config.yaml
hidden_size: 384
hidden_act: "reglu"
norm_place: "pre"
positions: "rope"
rope_fraction: 0.25
attn_scale: 0.125
init_std_up: 0.0232
learning_rate: 0.0121
lr_mult_o: 2.0
lr_head: 0.00923
final_lr_fraction: 0.02
MLP neurons of a small language model. Each row is named by its layer, matrix (gate and up: input weights) and neuron, and shows model dimensions 160-255. Each number is 500 + 25 x the weight over its row's rms, rounded and kept within 0 to 999. Numbers have three digits each. A neuron's up and down rows have the sign that makes its largest values positive.
After each neuron's rows, "fires after" lists the tokens most often just before its 100 highest values on Wikipedia text that the model never trained on.

L2.gate687:532474498537514469488491468477511495481485498541490499544489531517513496495493490520462555508495518499474494511517481452461459506536524513478485482490516499498500493465496537509482518515498492496513530521495491501499510496468499496564528507520528463488523565506537487484484493506500488505
L2.up687:478517531490510536494483491514512497499503499508515499498467511530496484512528497505496500461477537523512529515533490436564489524509525452519528499534517501513508480471491511545485454495517525517484466481500509488503542531504514469499537490507513544522522526533490492508507479471471523465
fires after: " |\n", " more"

L5.gate551:462524549504499504499498520490503538545525492513525457467525499508507444522522537500506520498509474512491454451470459485498473484520484493471518473491505477492480550501489513524505539507479502502531480513509519480517511535505495476483502529521473547488555498499468548495549512524460480498
L5.up551:474518531518488495516515454518505518481504540483496494532549494481537526470486486486542493474470490499496469525521487507466467494511468494522474460519493466500492488492469533508509482512480490457487511515484455540506521478529483514468535537504474512532499504526492526478484486507487511529
fires after: ",", " New"

L5.gate639:491526516505497529511500501468497523510483551502482507469503538487501538510507511497476488535514495534504504519497538500528506513486520540461533580468533523488526484490486519501445552493491478482555534479464505451517472477461510509544514537484453492455495498503504482518478490475478494499
L5.up639:525501508482528454511475499494512509501508508498494488438510494518507523500478515496504498489499473487458550480506493513506479463524504509489484508551482508480506479492506494499484465487492492519517523481509500473510470488457494488528456463494490473534544467491482525521527467515482478525
fires after: " |", "|", ":", "-", ";"

L2.gate937:515524519473475481501519495478505500448505508506523507503512476483526416492493523477528514480524539507502516539507502497486472512534506505516512492469505497493455498499500467512543524534490495510506492483496474530560448526489494494490542501510481491476493465515459487498487446488515474497
L2.up937:494561513536490495497521537486493512512488533489533472480485495504506483491456455506504489502569517516492508557485480447523566521456474504490474465437530519471490519534517492502472528474500509467461522506461506506519501490516512490493503465500501482470510490514506530508495496468536514515
fires after: " |", " had", " up", " more", "0", "."

L2.gate180:464458502532502520472526504503512510502527508508507502486497511476493503503496508469535461515528487533474546505479499535506526502469507516514488488499489477492532499525521500477487520474452511487501487520491537539489463492503471548477528517477505532490487509520509510468504461491501513495
L2.up180:496504525502509509492541497478530499536453498485510475512514463497509505537503525516525518504516497517504485492481473485489555510490494547510511520492464490538470469512544497530531492476480494522541498518519502497513437496522501489486483518466506519486494580511508551516489459457456522524
fires after: ".", " |", ")", " ", ","

L5.gate792:538487467534513500465503497543499496446519555535486515489509474529462535444539533487508473475517511497491499521497427495514517479484474457474506440546488483514511502492510472522481496496467501510483515512471484524485489472482479488502458470484554472494510501485490516484513509481484519461
L5.up792:503496526534470500528528461463508467496460531482480563552527497450458496495522489479491441456486513513485508541474544490522469511481474483533505479573453515498473519452473480548480475529517519516481498482494490503486502506497490509495477498518508472486479531532523507474477504452496495516
fires after: ",", " /", "%", " (", "7", "1"

L5.gate76:492484522458508529507473493454495523508500486514503475463526471450426533466485517512459476494507527510491471482484502496451535510485488559474503491544500472549512504459490526456483507482506513510448524502498520508563498475516481477520467547443470479540502503520505516516501514470484496502
L5.up76:548502514499504509505523475472518487528513459507509556489499480493436520491492500541495490477513517499507523468488504510507508492499492502522536473526481502542521494517513536486507488513536485465494489475533499508551518513474475518490493543496514488488492519525504493518498468484542482516
fires after: "2", ",", " ", " July", " November", " May"

L5.gate413:495505530497502519487471527484508525491495482478551485499492535478485547540488538456466530513530491470501547522541518504532463499472492520463519543525542513568474531495476496529498520497440473460498456493518488507510540490470521521495484482489461499490480504524507494544474509527502487504
L5.up413:533512479496514515479479492467472518497480527499517472547483511481572476487480515461504554510474448503469494506527491508492470540476477529519485491494480510532516484516506528496562500476508495473491504516458513485506499544522515559482446480513477518468527482474494525529503484549502491475
fires after: " ", "0", "1", "3", " lost", "2"

L5.gate1013:489538515510488511507540450484556509495499515532515488483488462475478505529474463473528529442495518520482489492504481474532504488533500550461499473542536500470506490443484492497452468495502510493485490466451554452526464508509483529490491549511555479520533516470535525526537479500462415481
L5.up1013:473487478515488500488485506491497462476474500505485506520518480498494505474495535513506518523517502509498509548553490524492492481511505442500467487509494490484520507488488457485504511460539509442522510458479486442530452521512510497456496521461526511489540484500462553557535528472501488442
fires after: "–", "2", "0", "1", "9", "7"

L5.gate740:505484486498494503524529476462493474482516448501530527524517498508509509506480468500493473506494492490482495525469524520460512482507530448503500531495454478479555504483451482496499506482517525489489466480526494493544496523523516476480495487526528487498507470417533476478501508490505527483
L5.up740:541512488495496475520478514489517471502543493526515445476535520517525548545498506551499496515508545529505506515500515531533503504516484487509550479580506513538514504521533547469512523516466482489496487542500461511480508488503506504541513449508524510536492488534477468504557529518537430500
fires after: "0", "1", "9", "8"

L5.gate125:471506485466529448508485475481498505522514487532503480504507482476490540483497547470484477525502519533470491472468520514496476508476484481464515501503555477494479479524516489472510521465443486486511464517454517498497519400514500512535480514544473407493492513458483495480491544541434552551
L5.up125:493538502539504495535504480538545477514517496507498490479499528455487550514520472532525451477509505524473494470491493457508503468467496465495495440480454462513524522521450482505487464508492493499494493519483533433512491456486514491492496529499477496516484470487459509553560489474486472492
fires after: " ", "9", " in", " In", "0"

L2.gate920:499472526560473533461475481503526461482464499547514520516498488530467504495550494478499503516513490515483485474493512527490475522495512469500501517504471505542502499458511515518494478463465504473490496508500523500465535507513529463503544527523499481476533529524496455513496553510538486541
L2.up920:513466478510537510488457491485442472500495502462484463528522489492491519523514515517466510455514527541497507462498489503499482531551458547475505527513527517486494492510472518522487460495494497528464503513485469472477500506534517494550485525510504425530500469508524501543464456499477470507
fires after: "2"

L2.gate993:471476516499533499468465475494454483457514497493483531511499530516493502476498527493539518441527521457527511497511501490508502475498527498470488484486515488517484478465469508495490494522543516454505498521458515553522476515513490412501501480507531491527496529547549455496511474490503456529
L2.up993:528509503506515500536523510492547494487478510487480471455515469498482456499488512501477492524512461533491465523491477457535451495473510473515480524473509487504456480519541511533502498493524530526497491497461511469495523466520501498514461497512525519466547464532507481538451551544513485440
fires after: " F", "S", "F", " D", "2", "B"

L5.gate650:516513495514531497541496472476515486503496476508461511504535493460528553435519470424503440530525514479509475540460477494438501514488486514456496533484524456498540528484512479481467509489455500529525499509581506451513438509495504495543523450469485489526504497488454516487482513488555516465
L5.up650:517516529481500543532500476492456519494431504471504529465524514499534485521498536506518527498479461532538458540538506497471470490515532524534500529483493496463474506496468517507509486480530515489496489503529528519478511518517547495498485544445489523495516517492518473464503483533503471499
fires after: " the", " a", "'s", " only"

L2.gate512:477512561524482523504478504498470511492522462453518498513516545517428536469463452510508526519499506473463464508425503476506473484512489500547514484513502490521492475485466479477486478505494511501475502529443493456487507483533502500463565514548506490519512503491495477551534533538505492556
L2.up512:533490500498570496512538535505504500497496530517508460506497519498489505517502463533527482517496521506466493474513474475507490468506531472500482543540488456461489538499485458478496478496493500533514496470470503472539529495548513522488503489481550449490499506548548513529483502517489530440
fires after: "1", "2", "0"

L5.gate130:511494504521487459544478472466547452481491525488461544512517484497474477492514542492495468460509513507512510474523528479478483488482490511480537511518467478474489569476501494543531520501515484491497467504561490524461521543481537531510450526469473521511472501508506492438560498516453513470
L5.up130:472495481506506554487507523489490508510455502526474481495507525504504512512518526521535513502517515511545511507506521491509498495475520476516463474528450533465513515461527458512472500500501463516523515479502518522485498531484496446483461538529516527481486521513496489493505506496478514499
fires after: " ", ".", "1", " $", "-"

L2.gate772:515502507527492540525509545466490491509496500477511524491520478500511496498484431514500469491509540481477480472483474483506502500492503529515455462456487473476467509510473507477516488487534499486504492500517412490541542482485520500482493496544475489458493523461526485476511495475536489524
L2.up772:490495520503517509517512483459510477497519482519504499551506520512501483494482480533505513498541471461526483474514470476478500503539568473542499483527506475491443478486488498513502461472541524528497498514500447479496493505507493506527452526515475472528486515523501521523507558429522526466
fires after: "1", "2"

L5.gate948:511484429492532514463526464516437477472521493479529470512513477518476496494547546518512489518538521476499543498497491482470535556460518475486504486533473524503490533496484504491459518495499504537544498505492495539481515484514501510517433517487592537455498499515528494506426526470497525464
L5.up948:496511495525520524537461506499516531463511541510480518471495493455507480497534482482509469501573511522490482517514513494500510468490532501523514480513538470501493538522475476526469511485518533495500481520513417485445485466517488506550473502468562507467482510471496513507499524497488475451
fires after: ",", "9", "0", "7", "1", "4"

L2.gate268:464513491490470488512514539529502511480508487507483506514520495549483488472492497434500507500561492504468449506494428510495504556529540486496497527530535484545482500527500495468493512482496530501486524507492527527517493499534497430483505534469518512507496499508517524465520497438513496516
L2.up268:516538482507537514504515499488499506483452484489480513500516492486547459521541477464510511489528507502501478503507509494498491518479451504545484492508521523435504562505521524459484480535500513461510481530485516498522513484504533523474451499509523478536500500521493509503480515544490522533
fires after: " B", " M", " P", " G", " H", " L"

L5.gate750:458475519501517496460463500515491512503487456502526519510549452537496498510513516508462505504516493493496511535517510525485469492487523513528487519523450506524501479491465504504498503487481501484533495476500533501528497518501513522534486547478479496483516482540515496557495488507479489514
L5.up750:505485490522485531466483465489530520518507518466526484518483499478538535513485502536505467457505437511505481485499511504510523474484491531545517467519494476476502476530486513501475505493513488531489491485473501538503465556460508513492511510487524503523495517462539535520523474512515494484
fires after: " |", " Pts", " GF", ";", "2", "3"

L5.gate405:493483499513507492523477479512505506556498528503543532512496469464507486486455512519491495473496528522519441493531487478508493498478483505504505519521502468485501531494529471502469497524548520529499517490470487519526503470516495489488492467499522512514492544489542513492500509495487505494
L5.up405:457515541483498572503528455539510534531537482502505454464469487464499454514461531495514486472485542499472523488511531532523503494475465499483565507482457497565517500490511561507530500520498472505531503522424430499540507444503491499500492498498475492548461502512486516488468521479493466518
fires after: "8", "9", "7"

L5.gate476:509469507481528457508547530524502492513506507545507487465508503526513481509513505496506492502544496534468526514516458508465454477541495529499463545488505440470514476532516481486514482476509501469530487490449480452520486467535492486488501487492514509492503534531516498524487488511505503488
L5.up476:502484559539558487515477494512466510492506525491511504480498516508504530508519505490527503484495490520528519477489509472529486486523480441446477485509522491498487423506531451496494482511476473507493507506447494456499500476534501463468519465497509523501494484516503491508519496510467540486
fires after: " in", "In", " In", "9", "8", " the"

L2.gate195:512523487475538500478506563504503497522512520499477504521517496513498519452453493501499502488551514502481479495479495489518480538504510461529528453499506494477556501522508509515492473547490493536472518511508485495484487546518542525508482504470541479510521500490514519482469479497469535499
L2.up195:534460461500460444535502463457500439486488485478494510503534499527479506501505511501473486525507453484459482538516545486491573535504539506470486501491534524500481508497517499468538497553475525503504454517490517526520482524513479567488550495516487486483504547476481528482481476515468452522
fires after: " H", " G", " S", " F", "esh", " h"

L5.gate511:553497506502482517534525446495474489519447495506529497484459508479483534481468499480501509531532540507506533488542496483520478470500539495513519522522504524451523486474492509474444520491476516460473467498439490461535492535449511511507493484482542497537488495483537504490524473484454505514
L5.up511:514470470495532505521507476479508473471459472554472466496474531451527550477565469501502494523511492507493510522499485501514508507513473515484494465559499430439502503513494492488502485498508478504518472478451510564565473475464495496505503498509486482518475485473482454537478508523515500509
fires after: "|", "–", "-", " ", " Pos"

L5.gate711:468503523519484486479501479460486462533500503509531513527470460478511503484527472491481496512512514492504485470509489478504506441492482528513546517492469474513482519502546505456490547465496498533514473465530491504503512488508503528516511509503477479486503493530492498488481464517465487485
L5.up711:535493491491525505467536492524507507526488495482497525471485497534483531472535478497501493476519546526533482480520489496517489485511458490520468531511496502483496441475508525466480457507509506514490511510545526480533489501541499485547505502529516548545496489469525509492450507472473507480
fires after: " was", " is", " has", " are", " were", " had"

L5.gate617:535504486483486485511527495476489498522451544473499490515474507522525494513476533533472532485501518528487495489515521527501507521498481518517507495444510485495504493476510504508542480510488495510533467530514480468516496467474509495510547523496496543512477480528456533503476509520438526506
L5.up617:530509512467511522510501491534528489483539511497486494469506575480490490523532568505554486497530461559495530511510495538519495509541511535490480491505504506533505511521520507506491474509526469445513453502483459513506521462518513519512521525479443447504521486525515529478504480524533491490
fires after: "9", "6", "7", "8", "5", "2"

L5.gate115:502506502499508477465516466525552508509482502498504541536516485508513522509516518493501519518521511521506480484559515516505437495502488479506490508533507522542466496454515511487496480546512522482535499476516469553535499502476468491490466529505486503470496514496485510503496475510473531501
L5.up115:495537513501454526494519441509483525432525510522539496476505488534525481538476515490492529478541466527477472466501490460498542499524491469482504515541506495514484520499491511479462494545483464493483477447532532501442461505472532481437486475537507484478505476476505520504507492494491491528
fires after: " ", " On"